MLP neurons of a small language model. Each row is named by its layer, matrix (gate and up: input weights) and neuron, and shows model dimensions 48-239. Each number is 128 + 32 x the weight over its row's rms, rounded and kept within 0 to 255. Numbers have three digits each. A neuron's up and down rows have the sign that makes its largest values positive.
After each neuron's rows, "fires on" lists the tokens most often at its 100 highest values on Wikipedia text that the model never trained on.

L2.gate522:125137131110086141141186104151111131113125172124081180142184127099129112112126076140140164118132120075124056133123108143144148159098110176127145159171116105187151151130195134155150165143085122077167159175145127203105149107112114150138134127158141163156183093134152151113114113106164134187154124156073116085182136164136159111106129098161172148114127180110139152125068187157116133141129131216088108079128082113117114140142180168116117128161145115140119143136126109181117142100097155084178090096196149120110099119131070072155149127126113125164119192159221156132158096091133146185
L2.up522:120107113134136150166150140173132097174184177189167143115183108147145148143087132160134151173094119098145134067109120148134201146134108121140119134215114059085078136113156114123094126139124136137154140130143113188148170083158134175108113149103097193114130126064123110109167130087141095159135175135105160060151173144124154145102155104138168103123079179115120151135074156101089128164162152155129109112105070119115062150122141143124139151201157148094196089127077146126143149123116166123130109076151083150126119075125158112121168178097056157192090146075203187129092126068136125112
fires on: "ly", "ically", " initially", "ond", "ently", "ially"

L2.gate166:175173186149103121128121139131175095130123082060183166114139138099114147106109112098149114137153085154080127083095173109136109060135143144080132049144050119096159150059135089155040077108128143084121085163102119167134136139133162144145050189123152121132126107115131105176194174103145158095108132221179130111135149110189178142173117161134142162138056172086106153148162111098087150086106183190107123131134186128069205117173142157080141148190195198133144134084116065196096116153105159078098137121123163104157107096110106163124113133091140153132105119102145106158132153158130176149
L2.up166:116102161110075125085111162122107153083129164123126126103083163191142133144158173147107082145132162125159104134086114112139203154135116075176153154102135119153174117117176155102126188084161168128120131148185162111116063091111178158158098074119145110108123164180141127102141138143095147138096119117148101116072132146154165135148109104137105107071151154157122118142095092146153146147109164129116130157215127141136080113103124060131142141169135103119104086066143142103160120119141003125159100125159100126177120127112161120108107118114141149109164118136119172103203132104105158159
fires on: "m", " way", "j", " time", " votes", "ass"

L4.gate186:102110146120158139177099131096109131124201095116117158141136108129198136117125127145090073186129151146119151096132146173150178104113190140154136106161110141123171187098130122097172127173193097137094135097152136131109133100111097091132127095134166088191133094099076116195109124103150115077172156131172092074109164193159088148090159073123084104096178165114109094167162128091139112220139124148133085117090111152126097144188152114113139158129099187106106150114130116137085103155133127132149153134155088149115129105135158119109182118183169158098112181133106191156087099152118141163
L4.up186:118157096119119166120145092152091137160174142104152170080166114107126143105120150119111168175110134089188108154135100112079165112108139106107119177083114157108136117125111097161084118185185140140071115130086112154055125113105088132115154165144124078154151125152128162142081178084173074108145087102185168201204130107052131172123126128108163101131139110148134048092141098113188150183196173105106129076145106100147132105156143179165102153115103110116130162124168178150122125154130140088076124194141151135114075120121132166145097122143103112120108167099133126131145114131087146208
fires on: "I", " I", "A", "t", "it", " He"

L2.gate721:100134149169165142117093155134143137162129122150133094148115174121173126101105180131129097095198121194099068067128094119087139166105081122115107156128125109101089076140132130116110130111132102120163157125117116167128160089154069161111140129144089111153152137180161105164136139057111067116104124111157133159188082142095149158152128112101135087100133133100133098185196127128159089153136175079103091076094125181129101171128085123153079140079137159098183117142130127111172114126161154150159098141075156140067055190130143070122114132077143066178142135084098144156133096094117149159
L2.up721:112095113095105140161121109153146160144105103154142089127163055097098152093139079139132083139182162123160093168117102173183096087077123143112123169109113199107151142099114163103123155178131125043168143143131173115103163170186130067071081148134128128074115153115087156139189131168129117148119122092104119100148168148142131160127165155106105119117139194091115082081101139169094144146113062067155142151112193152148149165167160140171204143123160176140114155147080174148155108139125088144116081124194139094146171093140104141095164128135126109130102116126191171120145171118156136141
fires on: "al", "on", "ell", "um", "n"

L4.gate211:053134147215082144131091109189075117165136164085131115149120117079131153104064151113160165168073140121114151114127113130146126125195151113151174134164119124088149112111138125105145129108140123159101150114107136137148095161175134134140075084087100133109152087120141150116145149086092112086146135090087153150180184104140150110071124109131069167148146127234151172150123165196187169186103144142130158088133132079155163137174123120099173156038140076121142157167145146122126178098141161131114149098093135147175149139172147164160106135144128145115079154137102124113132112165134107130
L4.up211:029154151098134095093135125197191140106088125098155183138178109109152188120113128071105126078117139124099138144125077119095127095149161103149161087125104160108187085177157095153160093128138166128157162127106207150072125173171111119137122135123089152139128101129094105056152096093165131115155184119184164161164177133157123143124104172094131179123194105165090129149150205143119143164123121118145163090191122109135126078110128204141155106155083110159131103138121126111159123045111116000136176086209089130171154170139109114133118140099130128107112182152109075103089132087153181152
fires on: " a", " an", " is", " two", " was", " be"

L2.gate735:106096162148117082072130086090172127129184197147125125131183113073123146075123132161099124105143113135140153196137189181154099124167141098094120086175085123121165161174147103177056112156154105124153177145055162137151153132193132136133134174180126104151119110139113127078167094045147127108166118107126086178112167104139101097150110108128083116147103090141092119079096112151101171144078161061142142104124169128110159148164103148115144116114152116071131063142050085171129222100159135069098084123122119087069113129138144212172184146118148110157082166108137136138155144112113160136
L2.up735:191071067096127107103121171100140148107076097132161129122166131152094131117125106101161093109093120093087076119148138137090161132141074053175188112115072094161132129093129151129100137049093140091115149130088153073114116174106106143140163174104156114126149096150132160129137084111118091110072154184183126111120065103116109108125106106171137160175111144010131136110078141218166120159066131172093171118066119085131116124186114131120109184084114111160118097128113125171180078166105182099136101172154130112130141195078103131088115106144117103148078165175192191131122140155154163195
fires on: "am", "el", "as", "ell", "er", "i"

L2.gate929:161079168135114139094112166067158105154117090106128155156122097122135097188113105143163126155128170086108107171169103136152136172127125184156176108093150150166143117115132155142082116125199145136144067136151126092118120112162159146072110120113098163136152087096149102065133117134109155169139157136154165175155129131164126091101139115159152060196090161206125143125092126180150127089143129168083116122120141142112115152183102129129100116135058124121146151100107165154175174154140091098154138172122146171142131125124120149102171145152081166098163087117197104150215153116105112070
L2.up929:105195148153184165101111146183150081121153151155145113168157109162104123154200153154084106150141130173101150140091151088145178108118166186115090096170139165174156099119133130182156139180109100118129178140124096123142160148144100106074094101096186176125202138146143162126153110059104117098145159113189177092109060109123147174142099174053078168142122158149133097144124088155133115174112106114147142157159119127101120119099128146082113139118135128150111076113124153184142105132112119087135082111125090111139175154142140182132123106083088127154136135156085086163125152155111119062
fires on: ",", " such", " and", " where", " Although"

L2.gate880:140063088104137100120121062169124139101147156112131137133169127120127096141175108149161091115145180124089098165120121131134133107147066110090160118134114077102059114143140127177121137129122094081142089088130076110105093137140142212132108197154128069085166099107127106127092094130138121149117113143097163134115101131120138127134143113097164092084138091124123101178127088130123147126129099120218144063118140110152121124171115117103168156166165133118145142207145136151071197142195148156092139149114128045104109108099139146160191135146143107131119125126071161204140193112166150111
L2.up880:126070109140103135129112121149185135172112095144126104170124144127191160101099168145101124125121129126085174129139118096182113075123151094141143126131164158097149143114114113099109098141148102076128174120062151185060171134147157115113121141126138129105182074167150185088142131083155122140102166119092131172106124179187129220120150119168084048136125195136137148123118126142102129125102128121105133150083136105138136171166073118203168091179076098125111176154209139109124170182118150155082133106077155079125150150100097122109144104154156118107186077120167136102251161171131083116
fires on: "th", "n", "st", "ically", "rd", "al"

L4.gate1019:078170084119155158131162077065144158084158109104148137133106126157122133111129140139091140173123122096175134115146137153121061158096128125141099114117134158173182094209150126114159141223103094135128128079148161132128077183114133117099126139108152158184121097148152144067115156076093148059083129211174074108173106124081133114077128190174097135127159092135152132125173085163095109132159145146139130091106088144172107137182135127167126141008066106146099123178121139142142167122128103087058138086181135192059111124146109147141156119080133094141157091115118181113128143083116141093
L4.up1019:165114098107193168099148113082099115147114093123084087160111052137105164096104152144124107114104098110131115168138170130154094130056131175117120109115066096180158160170133123138114127142073143133131103146105110124154151157162199136127089117143131108173109133144116068137105116119203138095126107193173071109166069176179128132117111144156073086121166100185146188125123115169113136185154195104136114176114168162064104126160113118144095177132060129157118112110157125138077135057146172180116085089162170142124136135071159121183099144069088173144159146084116129122158111161165061120
fires on: " and", " while", ",", ";", " although", "”"

L2.gate871:141095149122106180111136150147113073121110133105123123092120195091133089134138175169158179126119148156100094156189114128131121145132104096185171091094129115134106151091121088150141136101148165131069122073128142090197119139133107124125095132105128107111079107098164164091214122115148073113130108160174083180102089061159090156171078181116083110156128115176151095181143132123181143095092198097134106128113122125109102142087095121111143119071157118117110099087152109154102173153141130096145133115092133119186145084162126157061092101127133115092142161176137078126167164085074116112
L2.up871:087103140156104143107075172088090124135141081130155194161129164183113062167118084108159114113149084145108161088106191116150097102166138142107146131136107118146092076062111096113129060143162151191114120141121145102201080109161169087135125201071153158080163108116104166119109154078057146178152118130108170118105183155133148095196170150136071088050120139130116165126157104124170148104126073136110112141166157094117135099064138146105146017160104176130113103093103175087067120158073158151137138130094157172175106134109135122130105166085160146097154138147099179105122141136110146155
fires on: " of", ")", "a", "ers", "otion"

L2.gate973:086142224096182077128066137126105161117095088128154131086128106126148094119168104112120168166171152135115102118074131059121188089136153135082083137193121106124151171119158093122166179115106124084218134104162115082136162042079144112156068130164085176123146046168154102167140132074111072103074156108130173110131118137096142125107169169145105134159138148154114119132143088102095146111158102115156151130099138067096089135140118144158119097151117141186180056135156150145125133105110113116099128108104120105114168073182070135176089101129097120101174148146098155116133113125107099134
L2.up973:166118081124135165121141106137091144101137121114105088158128133135119186074088131094120117107207107125136145062146117132135136115130136113191108136097120153100135162133119157123169154070098120102108065097166157093139103131121140135121065163080116148124075133145106102161155066096065121160164147111145136065125142145138108169118070089212133200129154132175102180092121157130157160140096064117083123132194117108104033103083179127159142077152129075162072161105097130105093103152162058097174173141147190114151130120152092094146080124129138088195210149149144091165177117111139059166
fires on: "ly", "ally", " previously", "ently", " eventually", " first"

L2.gate713:086091106185106146156100104205145139140119097184120154144160149180146130109111117179120135115135142148085120162127113121119165056143061094144083113096131075110125144106095144120130181132108181174120138130124150104123119149095109112130159103096124121109082111084137141047070107118173131155126102156182098139134159165104108153119121082128111150063104107122147145092090119128141131129117108097146104125095147110131149127143156144171069137143068129119100096126086153117158129041101196190071128116041141163126195138148068185119182138089143100104092111139123091132120162142166132184
L2.up713:127080090152132103142097071149158128157168181082104142100112153134151132143162209095133125160113156163105171106082165147122180106115171131162145125112135047133169097129146101099127139108144096166106149138086117159164075140087136115106123174156178146089113131111100228135141123108124097130112133141231108114174092204155095141095133111149131144120079055186107169091146150113136146175116124140121119106179083101140131085171153137159073098147210080163163114115112145119085142168150076134081164125117131119133108100138152195142173150099097057111087163130096101131144113109164113131
fires on: "in", "ings", "ark", "ay", "ard", "ing"

L4.gate615:113113106116131135130123134185116150169135158108100081137099072126137145186091107123131152116075164161157127156151078160111100134139150097142169116070119062137179087167112135109067108147156166146072161167163164134142169114170120110093123124030088142169106169168117139128112106145189143139115124098071087071155112144108086142101089143063164191103109120114116101184128190175128118128092147151103174149095083155109164112158119113112170124144162149150122150105162083049161134130128124076110130117159167129171116080147173191091152169157165097151107159086120140110162125108169163127
L4.up615:186129106108138135103093130144124159145207091203141126122175092179122116109147143152097102170152110125093163113170141134122087122156068096122144084156158096160148107134079103135084105104142156109192082197127209127150108126093150148093121112131081104122108094146107152139130105135097116086133127132063136132128157174172147163126111176146145141063160166119124116166124089158097121131090095148116124166116099122126096067182099156105075154145141120152151104092163078090142146174122109088105153084163109116103119149131141160152146076125183156109134091132168121136025126117097095166
fires on: " and", ",", " or", " del", " de"

L2.gate639:163128094100064123135133148105152135163157077110156081131105099107179135108198154166190150122097048173136095151156124142103098098118137109081040115109123149117114118146147144169040117152115163150151140122111131102151143142124108074097189110132165124112126140123120148109130134102123190107078164153126091087118174094141136112117184106120119114156068165117105171105170123153144153085151082100135140129113127119140150103130118104067123158094100139190179099142131225143195156141066188181102164186106087136130110101109146143102121133184102123170166151137179160144109102115097156107
L2.up639:123104147167167156121073115057119104138088095140151109120099113142117145120164147123136123137140122117178133175128119104107160117163110098104141147140089156123123137166154109137161145090145079157143138167108132121136109121116141140154113129104129091081140054148164148179165161129117121075132148176095167130203062128087119088124116094140114148139127130104112166110109050110116110116141130132209159131110123086117116068132120064135099151073130098119116178164107092160086164143034167198138130108160106097072118129074126126171179119166155185115114131088086134174111122096142149170
fires on: "o", "as", "ed", "a", "ol", "ash"

L4.gate378:124143153114124134093120165115069113135130094170157154121144083118160090146171128144050119188148120206135160092158179134148046161124100085107093091059100150127129065094120117206120087061051122134120142222142127160095148124094112125150093090109120124114181122116099163155175142176127106125096190101116176138146084134165165108096156153112103114160157076104132188162153090112129092135195076085144074140101113126082160131180159112106148058136174133185130112124111146105161146106116113124064095140130067121154152136112163118128136141143171086146126153068098197128137146109142126123
L4.up378:072190102138104112139113126118103160132170113204219104151119098118115132118095127144137138227117118133132180111194184088167122058096109062180095063090136126021140099130122102154139076120061138097129138130123103192167102146115186165120081101121124142084210108117112148101132155174100074118099084139109124146161110104169127080123140158136145139181128136130096114167195088152108125154157108128140071192134170112131119048115156112088145119096170159159185121132102119129066177112135087111076110139131195143116150104119152146156160180094173115157089096152127101101092102098165149165
fires on: "-", "'", "2", "age", "\"", "ing"

L2.gate280:124167124187109130167117113058089176134085126090104076122169097135116102155157171090154074179121097104131131127118135092115118158131091135147155157142060104089121154109162090150139129155168117095181137115088082140161122123104223114117078143124152110162156127143117124148126115146126186148161092122070085119125079123099165143095133129133071152184149128132104069221201112124122156136142160122148171113109160142126151191152137120136086161104142133117136125158123157077090110095181100115117049131152154104127119081193158166121109111118150182067154152074175160101085107120133096117
L2.up280:137147136143150109106177169168108137126089122139129078143186146169135131054098085149101141117162094070137127131120166110121143193158095154142157121143156134077127092136077082146109151125093158142120146078086182189202105099068148070172120120189161138109152100061114073189088112120118170115145172187159138148164102111142172148113187146121156115172121164103167049139158127105078110095147181084162167097126111131107138106169179150111153130114126178093137157067115122112092092184182130099161111118139161166094093174124157104161132119151121169096101156044114108077141091081138151109
fires on: "p", "f", "c", "it", "l", "I"

L2.gate515:133116137137097124127097109138157161097132098114153048160151138113112113048156125152153076139162192127063192135121124114110190128115141093147145081151087122088132132145121090172108144114144074130087041183077128076170146180057144217173129128095124160061136095154155100158129097156104152127188087105111138120091108175187148100135158087175163110166141113102076115135126134107135129153082138088128177130136196126111160153187143130115098139102184122087129136091103147174099089144100166173110084153147180148166099125119172118150115107074213105136151153104137077124118129112132162115
L2.up515:121126096181153161121179152166124169078136167141137175105137102162046161100107089153139134121125112131149133109154098158107149124184113109116131105129149140134148150146084099150143163098132165153176159107109145145168158121088083105130162097157111094107162127096153174093070130178147131164153130187107171106125108119109098073112151117161096087117150141150193081058175012150077131151151109122107108120096082159105133167150100174154164115141079160127099054182097132110127214124072166130149126104086172103167116100112148116093148182179190140118122104099086143081122161098054128173
fires on: "p", "l", "t", "r", "2"

L4.gate954:132095129190120131151193184063123169135115111143133180163116157180121117090169079115209105133143120178118059093119166153104122174170138135147181081138098145132200110107172118173129133116156107129143108131083130139072120152106085126103126147130169081148119127164128097092090116149130090133088135171092159115174093138192177067126135111109175192152105164114136100126114189137142106134160114124130157123175115138091144099144089142062120132133129122094150063101079166180070180106116120142082099065121112062146122130069142122176171158091106086144191169086169115217148116160055128196
L4.up954:132107179110110064112097086083170155117163100100094138093164146142082091194087146081127106093109065134132130128150143132153082130117097134119105107109135109150194148151110146138130115180149146114136097158085143130086065133130067148139149134125112084127142132117144161078127140157136076133146159168147110126102104101143076143097194068163127140150102172126092158122132149163095162100122139170109134131117154158102159136119177126114134148166075126053127113154134138140069144125103163125156157128186176121103172122113157129146097090100086131120092102149122128129122105114112106073
fires on: "-", "u", "r", "ab"

L2.gate891:171156099124141138110118081146155073154120109133143171147086132141124117109177178122125098110149053199175156135144134132122052159123159113118097122123155204042192091131065132125126087119126121104086129149148168165127137141117066133124151143093108131071097123135096233141151109088061157124171170129151116157123138122149111115125123110103100144186149128095144129042177070145099141103066130119151138158129190124157144108148185113161139086048104227116103143063133105195112135151166120067136109166184117135151143113153198100102181154123191103153136088098106119159114170138169116168
L2.up891:100139137103168086114150101123145149129131120113112121135128153115116169160130139032076157117163120157180130081160080152175103139137132160131137076100143153133198129111084168118102122101109069149094142173081136147106111085133074103116131127158131121109155079126111170159073133138100165120159099090125136106136159091123117102126103109178152149209069131169151130065200107139091150097107074163181073140141154107162061131122146116122130208076126176106109146059121171100096122151099111090152135192138054141140115139094148127127120142152092167084066075140204144152136109124106091114
fires on: "-", "/", "2", " |", " and"

L4.gate77:096125074148188154091106146093145129163142139077156142101158093155141146112088136159092082119140141138135161108117133134157106117111077131131129083099146194118168135133173133109129087130138089094173118137122133098047117147117109138094116086143099120128144150125157155114123177094129146090083093127151134180122092171098179131102072135096107078123196162079152157119137156181094131118127159135130176098130127166067143144106175161172096155118132184139109203155088115175087146131118148124134160164121141060100199114152118098139150136099138113134156134119103065075151117094189205080
L4.up77:201126111143156092103124161065069172122130124080131131167118093153075140091131168106158064117185128147093231118155102165141108135106145060182166123119136109081150194176174100180088133144138048109133089163130128120093142080128054130162148118125153161159136154136114131085107120121103154160199080142107119124177171120172185171098069096112099105182184077114187147087140068147119108077136168076203136146169130108120181132095131173167151120124121178122073110123101101130107111216185130065146127152135162116144141117091097090217092133135147119145136157114107089101142152099159128100
fires on: ",", "-", " and", "s", " ", "0"

L2.gate969:103143113120064160083200118098170107117096114067073111132143147132198123095115094147111140084135125176119078129152072136140194087161091135163165061134049107113148103126113091067153107078146105161130117107135101075184073142095086129123124121119118123105147075159127133140137118098135095062111143134134087172102101080082156098120151114119128141130131131119151143121121128105171150141158143166026135142050086141158181124165135158106119129152173129168089130177138103131136167122161153103152135142145070172122080138157157072153080064135134167092157155078121094169106130149121151122
L2.up969:076157114102072090191073156119110117100106109113121141135115131133128145132111122119110162108146140169154055159101145116195094157129094145169131091164147164131170079093095141134073089097138124136114122124165082119150112112079089171154091151083137091107054055118143128051173103071105131091148139147175109211138124130093120180129161104101043120093138121114159131098162137114144109172074140087185141147160174176128140133138159121132125121207162123143083117187131098175128110066123134113144150122134100121085112123143096108090079128066121190126124125083063173091167116140054144148
fires on: "j", "h", "ing", "s", "ass", "l"

L4.gate966:065097078118109090122109095059112167089100149083085101080124136128112145146079080183120139134135122187111123074120148111107107123094132173131137087125116167121131111092140212108193136110111139095166130073154155093177121162118105112110151139152079163143124129115111140131087071095129110099094127086140137097127109141097061152133199115128052163079095123132123085187165180120092108152114144149121114144049175138154094071104151157116126107116097145142166123176174095128142153093124129129119078138107104131160132152134113076161172131110090124091122070190165110106132115083107125109
L4.up966:135109117081134080114104121110117108103119106156044111151107143133137127051053188119104116110165153154117116164108070131200161081175124109117083106100181237126131158182147180161177102098173088166133113115086110070149169110121183189136087097101129103167113172114179108088135130086144146152099125152199143141084134144116148124144100150093162152083150117137114104129099118173123082185165131118121156108129046115146092140168175160131105134153118133084101129161157122122133112140132139134107115167159116079129143152136133106182139070130098093137125181117127104165143086118084149084
fires on: " (", " |", "^{", "5"

L2.gate563:138081148142132077161119142168107101049123115146115187135164182044175149123137140139096165152113129132168165099104145150124111139116069136128088107074057099144132134194156106125128093105103099174138119154154118105159079136139134116116165136123142110138167164149107104133093074163180170166150123180135118131110141077136120126082132174080133182076135074163136126165180105182095145101171131126130096101121096085186165142137107148134136133162126046104171167141165162096158187146126072154097119141111100071196115157125067190118121144067061161130128119113149134146115145087141119138
L2.up563:092116066150153082149126144110154123092070070125148148148148109120117148153093135127102138191168098087180090082060121135118109150190169140114092196121162127129138118156092134126166120124113123124051110130131165192184104177135170073205140135081113093128105081060079127111092126127136111083120097177170126167127165153184064070134142068184170111079068117117134156136181117127093116104144129099142123056168192083166105150110161151180114190139085094139143213113105110101111171142152177145086094110106130132178128131070080157125140142132074106114092118104100145145110076173146139121
fires on: "ing", "ating", "ling", "ancing"

L2.gate602:122052127122077114157134185111146110142147109100214124197095067157172156086154112113112162101147115156158121071093140111143120139169172159104095119168112114122157066174090124137143150116133130147087142149118128051120144108157126153144091145124160078182057093131147147100120196103139171089149116144128070088139158144128077136156094125078110208126119140102082138107226127123090140191111150074142128131079229118132171116156171123193136106145159081116173115133134145116137058114064156076097087104151093045141160135183120103127150139120117152129094126093110128066132131116141153181
L2.up602:123151180134119167137110104131167155084139133125148102099117120062129219136103131130128123177169146129163126147178111129105132149137128212141109134102179166146099144188136168108167177105079143110111129159120105148109115154087129124135141105137123101140102085103078047176116094112137129096209097095095116176076183109152079133230067114172080123141107170129176114138106188148143178115101110127130176107167095076154117156138101166189116117123099110074104186106135122093133120105119131141164118163133074101124114135117169172093138126177096145130159101134137047122111185093136113123
fires on: "ing", "/", "iet"

L4.gate746:135189129066112108168078112137154164170099156127170131125117150145127134069097119090042170108151138101115123204163160172100133139156134129110097083057071153145129119123145114152035141114133091118150103169171061141122156121099167135108140108085143110127103199125171152113147120116183193049090121152113090104144191108148121131034116124158117135136144134128153160128107106161191097150104130100143134114097130123131207130139115108166096101118135125065085091111167116153069126152142119096102126094121078120073159093140135119075182169184075106126102080095101124162085154134053124172
L4.up746:082149059135133128209134137132110137204064068117157112137123125163175159138119086111187158167181054167127067148066159146136108100085137138130128133108105088131112110133151079154114130084117116151070090097153080157160140123081164118163176139172154144071105147060103152159132090145137085100089086121128107088104137112164176126173150138163151095123152143106116153148218152148159166150132156144171164125103148132123164116208143105126117130112154118056106134144131134084135076138158183127138123134123116165176147095075099138091160086146182096148113068132146114190181077112100132108
fires on: "a", "j", "as", "ha", "J", "u"

L2.gate769:123090142096104139121167159095115102128117157223131112158164096105165124098087096126166155175076134082099134168099138177100160113170172174114136133167086181163082146158134099114106149097180165119147115066109108142150138132117116136134168171154134127064129140139157098141178175159162165093130108134200114127174136102046156111065160096088086091119124179182109126093139183052139133141096107128090087164128162157140150098138129121186112149080170108163093077125141164132142161125147099157102111105152108132067079113159124121136170124155093150125156193114146128126132118136118140166
L2.up769:099175166163132116121158088122119125145145086131128102148128061143060139104136125153158132119199096060106112170110113223115167102119144111126075168089098152116134151112079156125080094153163186167105093159095170086094176137160088128128101128140132118128121075162150111130101180140174125078167102061141116105120109129134130115136109142165163198180145109137102138112140170162109089163138169101159208110113136078131156188154116172086099166098099196046059106153173155140135157094100173103122132167127177152171107176102115129103134107089100139183111128143123101116132183179131119169
fires on: "on", "at", "t", "un", "it", "ch"

L2.gate620:128144177148086090122118138117106172089145091126133149113107209110091096132142140138137151063093082130098145160184140119092090103140155095144135067096101078150145120115152170128101135121143139126177173103172109160113143164184144162151085179117156142136189119101119204135165117096170119096085172102091068187129150116175143142135082174113052120115130130109152128118164072149137120170131173134147145119136151099080161107140138125150185171137144065135154151083140118101190148164114143147116132114138110116084073108153107185190148092059187144129139087143117129105102092110126104135
L2.up620:162157149114132091111114093068118085062183086124126103091145140119127136191174085148061119139116145128112134137092178126107077175152107148116153090144104112138099149129105123132110165100162109142139131120137125124142141167199133056116147158133151148127112135097070168117099131155118181058130121149165118157071175140111098146140118115128145144101066117131092152120135159129133144121093128148126095122139168096130142148063094162097152096109138110143171125042130152120138103148234053108112150126085091142192078114150108162083149102136156108119125099161082077199143144100106146133
fires on: "ers", " of", " due", " by", " By", " on"

L4.gate944:123097130094170116166083119100081102170086121107139100170128084164101140077135126108125127129086133173105218104118116129136139115178128152114098101129139108106124063126171114124100098163153103158184106134153085110127131123103142135074177164170146093122137127079160128158118180111161085153103165181137080075175175165130120117128137117100084120070127129119165141181091155146109126120100164166083146101137132184093129095140177174157112175140098177144137080113151143101109111081167106120050106157120093109186155086167160132130117097118189175161134121139166073100060160154116173077
L4.up944:152164140123152120141077119184108084144123159108172117111113142124133187109106104206156116128179078139070154163167093057171150082154109143116098128211137120113108138115104140174049167122090156128162135101110118120149147078159107134126129101101110099079127149118096192197088127177176177174150100147166075075115126121087089182149123167105121170077147153185089151097117096149065167153097127160144097143109206155156108046158159120174145122187129158140182169104185144127143094130110150134143088124129109116190136113096184131114177138131174101126093132180138102098056134117164137086
fires on: ",", " and", " or"

L4.gate740:091114148105119171095178132102045120147110137130096129090198046151107119100146146130117149131130160140045063128179142092118122086149100174147114111197115081147128092110054123123137135157177138129150163138131173093188152135133136129142134136113163144092080103112119158127147146171160102189157075149152102151112176146088152161158082138113155149083116124069090196099134136181110127137160123143072112119144160096156111077117116111168142081143097099129124150158130076100061130142189119093137098106167079139090184101145141083139149115164138157078114164170111105121095142116080148089
L4.up740:124208112126095094135099171087163104077188122170186159145132108149106087099148130122081119155128121116091184120155115162124170119102116122176130160095134158112147135199163156144123140166111097151230081135112179147065107131070152144105155188114141129180116088079136114107147122127112108124099112148081129134144130134130097058114116174152102149096153159095102152095139152095095142100156147120185091086137052153060159117160067144138052167123128132136064093123095136139090175153160103167130083116105120147111101077117173152147102139141125157126148083068129082142121131145110162113
fires on: ",", "k", " and", " |", "en", "j"

L4.gate522:121179149119066092117170149101124107107163153191129106131123133076130131202150120172098107156147148190187115103099130141168094098126188106175126179167180125147178167180106123129114142149118108075102170157097085143073116148149144128173072133122086157077120111126154133147126089169164061100150160179158079141123104168096072176109102125154185181153175134108144158158164109160115115171111134163140159124088136113155150126149149160146140136121127155150118133168122117110141164100138084118140141131158171098159174146110117148088156103105135114111126142096119050130135143107147071147
L4.up522:148121066131060095099191156156127169127140104128154182077155115184121137124110120162046182148183086127173153092126177158154115173132139123126109083138123110089101184121153130103136123136153152105150131061084123134112104167093153137178085140153128183132177133173134075151189129129136128135118153133080098159112121144140136143105097102153185146072102112128107120101052143163124109170137130137116201114186161192125176171085135181167183103163102081158085108116130142126140129115151119090126090135096138138085120114154069106115099148044107126140150152158132094115163165114102156103
fires on: "9", "0", "2", "1", "p", " "

L2.gate798:150112138094101179132124088106130099151081123151144128080167121159072142112162132122139208085196075136157118048128130080100096148135124168150086156118111092096162125089065101105144061135068148120135178119089106085188142150125107093133085161128113172110147132123088119128091145087115136156047203124125081153143122148104113133072107094157084098139122207133139214144134124091113152157135154043123138052137167150101138092160119166155135139117088116195172157086109154099089126090181126096099103107127120168096165088109100126077133119141116126138124179155124124168110080125123037085
L2.up798:101066109104069117108088124136120188120141181199081156095172115121120194134099117157091150114088150156114176111154163110161165128174175149104133112125155068160173186179081094160160172094035130074149102142140118083098184081131132147081083177089112124108138157082113104171143111143162038118099178148085098106122121138157147174133137116097118139152141097140089181132128171033172159121180078085140095121088121104108086139150064175143120137136164104174184097099109176172093077088185166122116111168118168140196178117120128094202163117157120130123137170095162186155103084128127141111
fires on: "ly", " only", "ally", "ely", "ar", " of"

L4.gate1006:103130128153139082126153128114143098113184126143110077125086109128147058077118048169184130150137117139117082118162117096166164141201111105126111151100156124092161146133124172102099139157161125116197109109085144138109161099118106086099211117133117122084126132115127123099111114103114184112142102128097101104141087124158133117091151094093076044185083122105095141177106114103082178079102160095165080058120141110174155120146171174164150122168142099134144076072092096184062197054137166149142086136100155118164145116166131116120149148118116137166090118151122092168139105131153063152
L4.up1006:079118065105153096138148172145136120139055129040184119105116164139169150164157112107149124119148131099118103087104098132143116135162090096096132155078130179131148142150098123112144125114084107113137124104087102128173133191102087171165164137117156124113123103146092137112100135111136122063132133136161106110163202140069109130115096087138077156129148105158182131112192111113143134137093066157145138138116111164129158154128165111122081087097142082139106130113126077121071165134116112146104112141145120119100078114116139162139077099136108079148137172110101093206083135190135120141
fires on: "as", "m", "ant"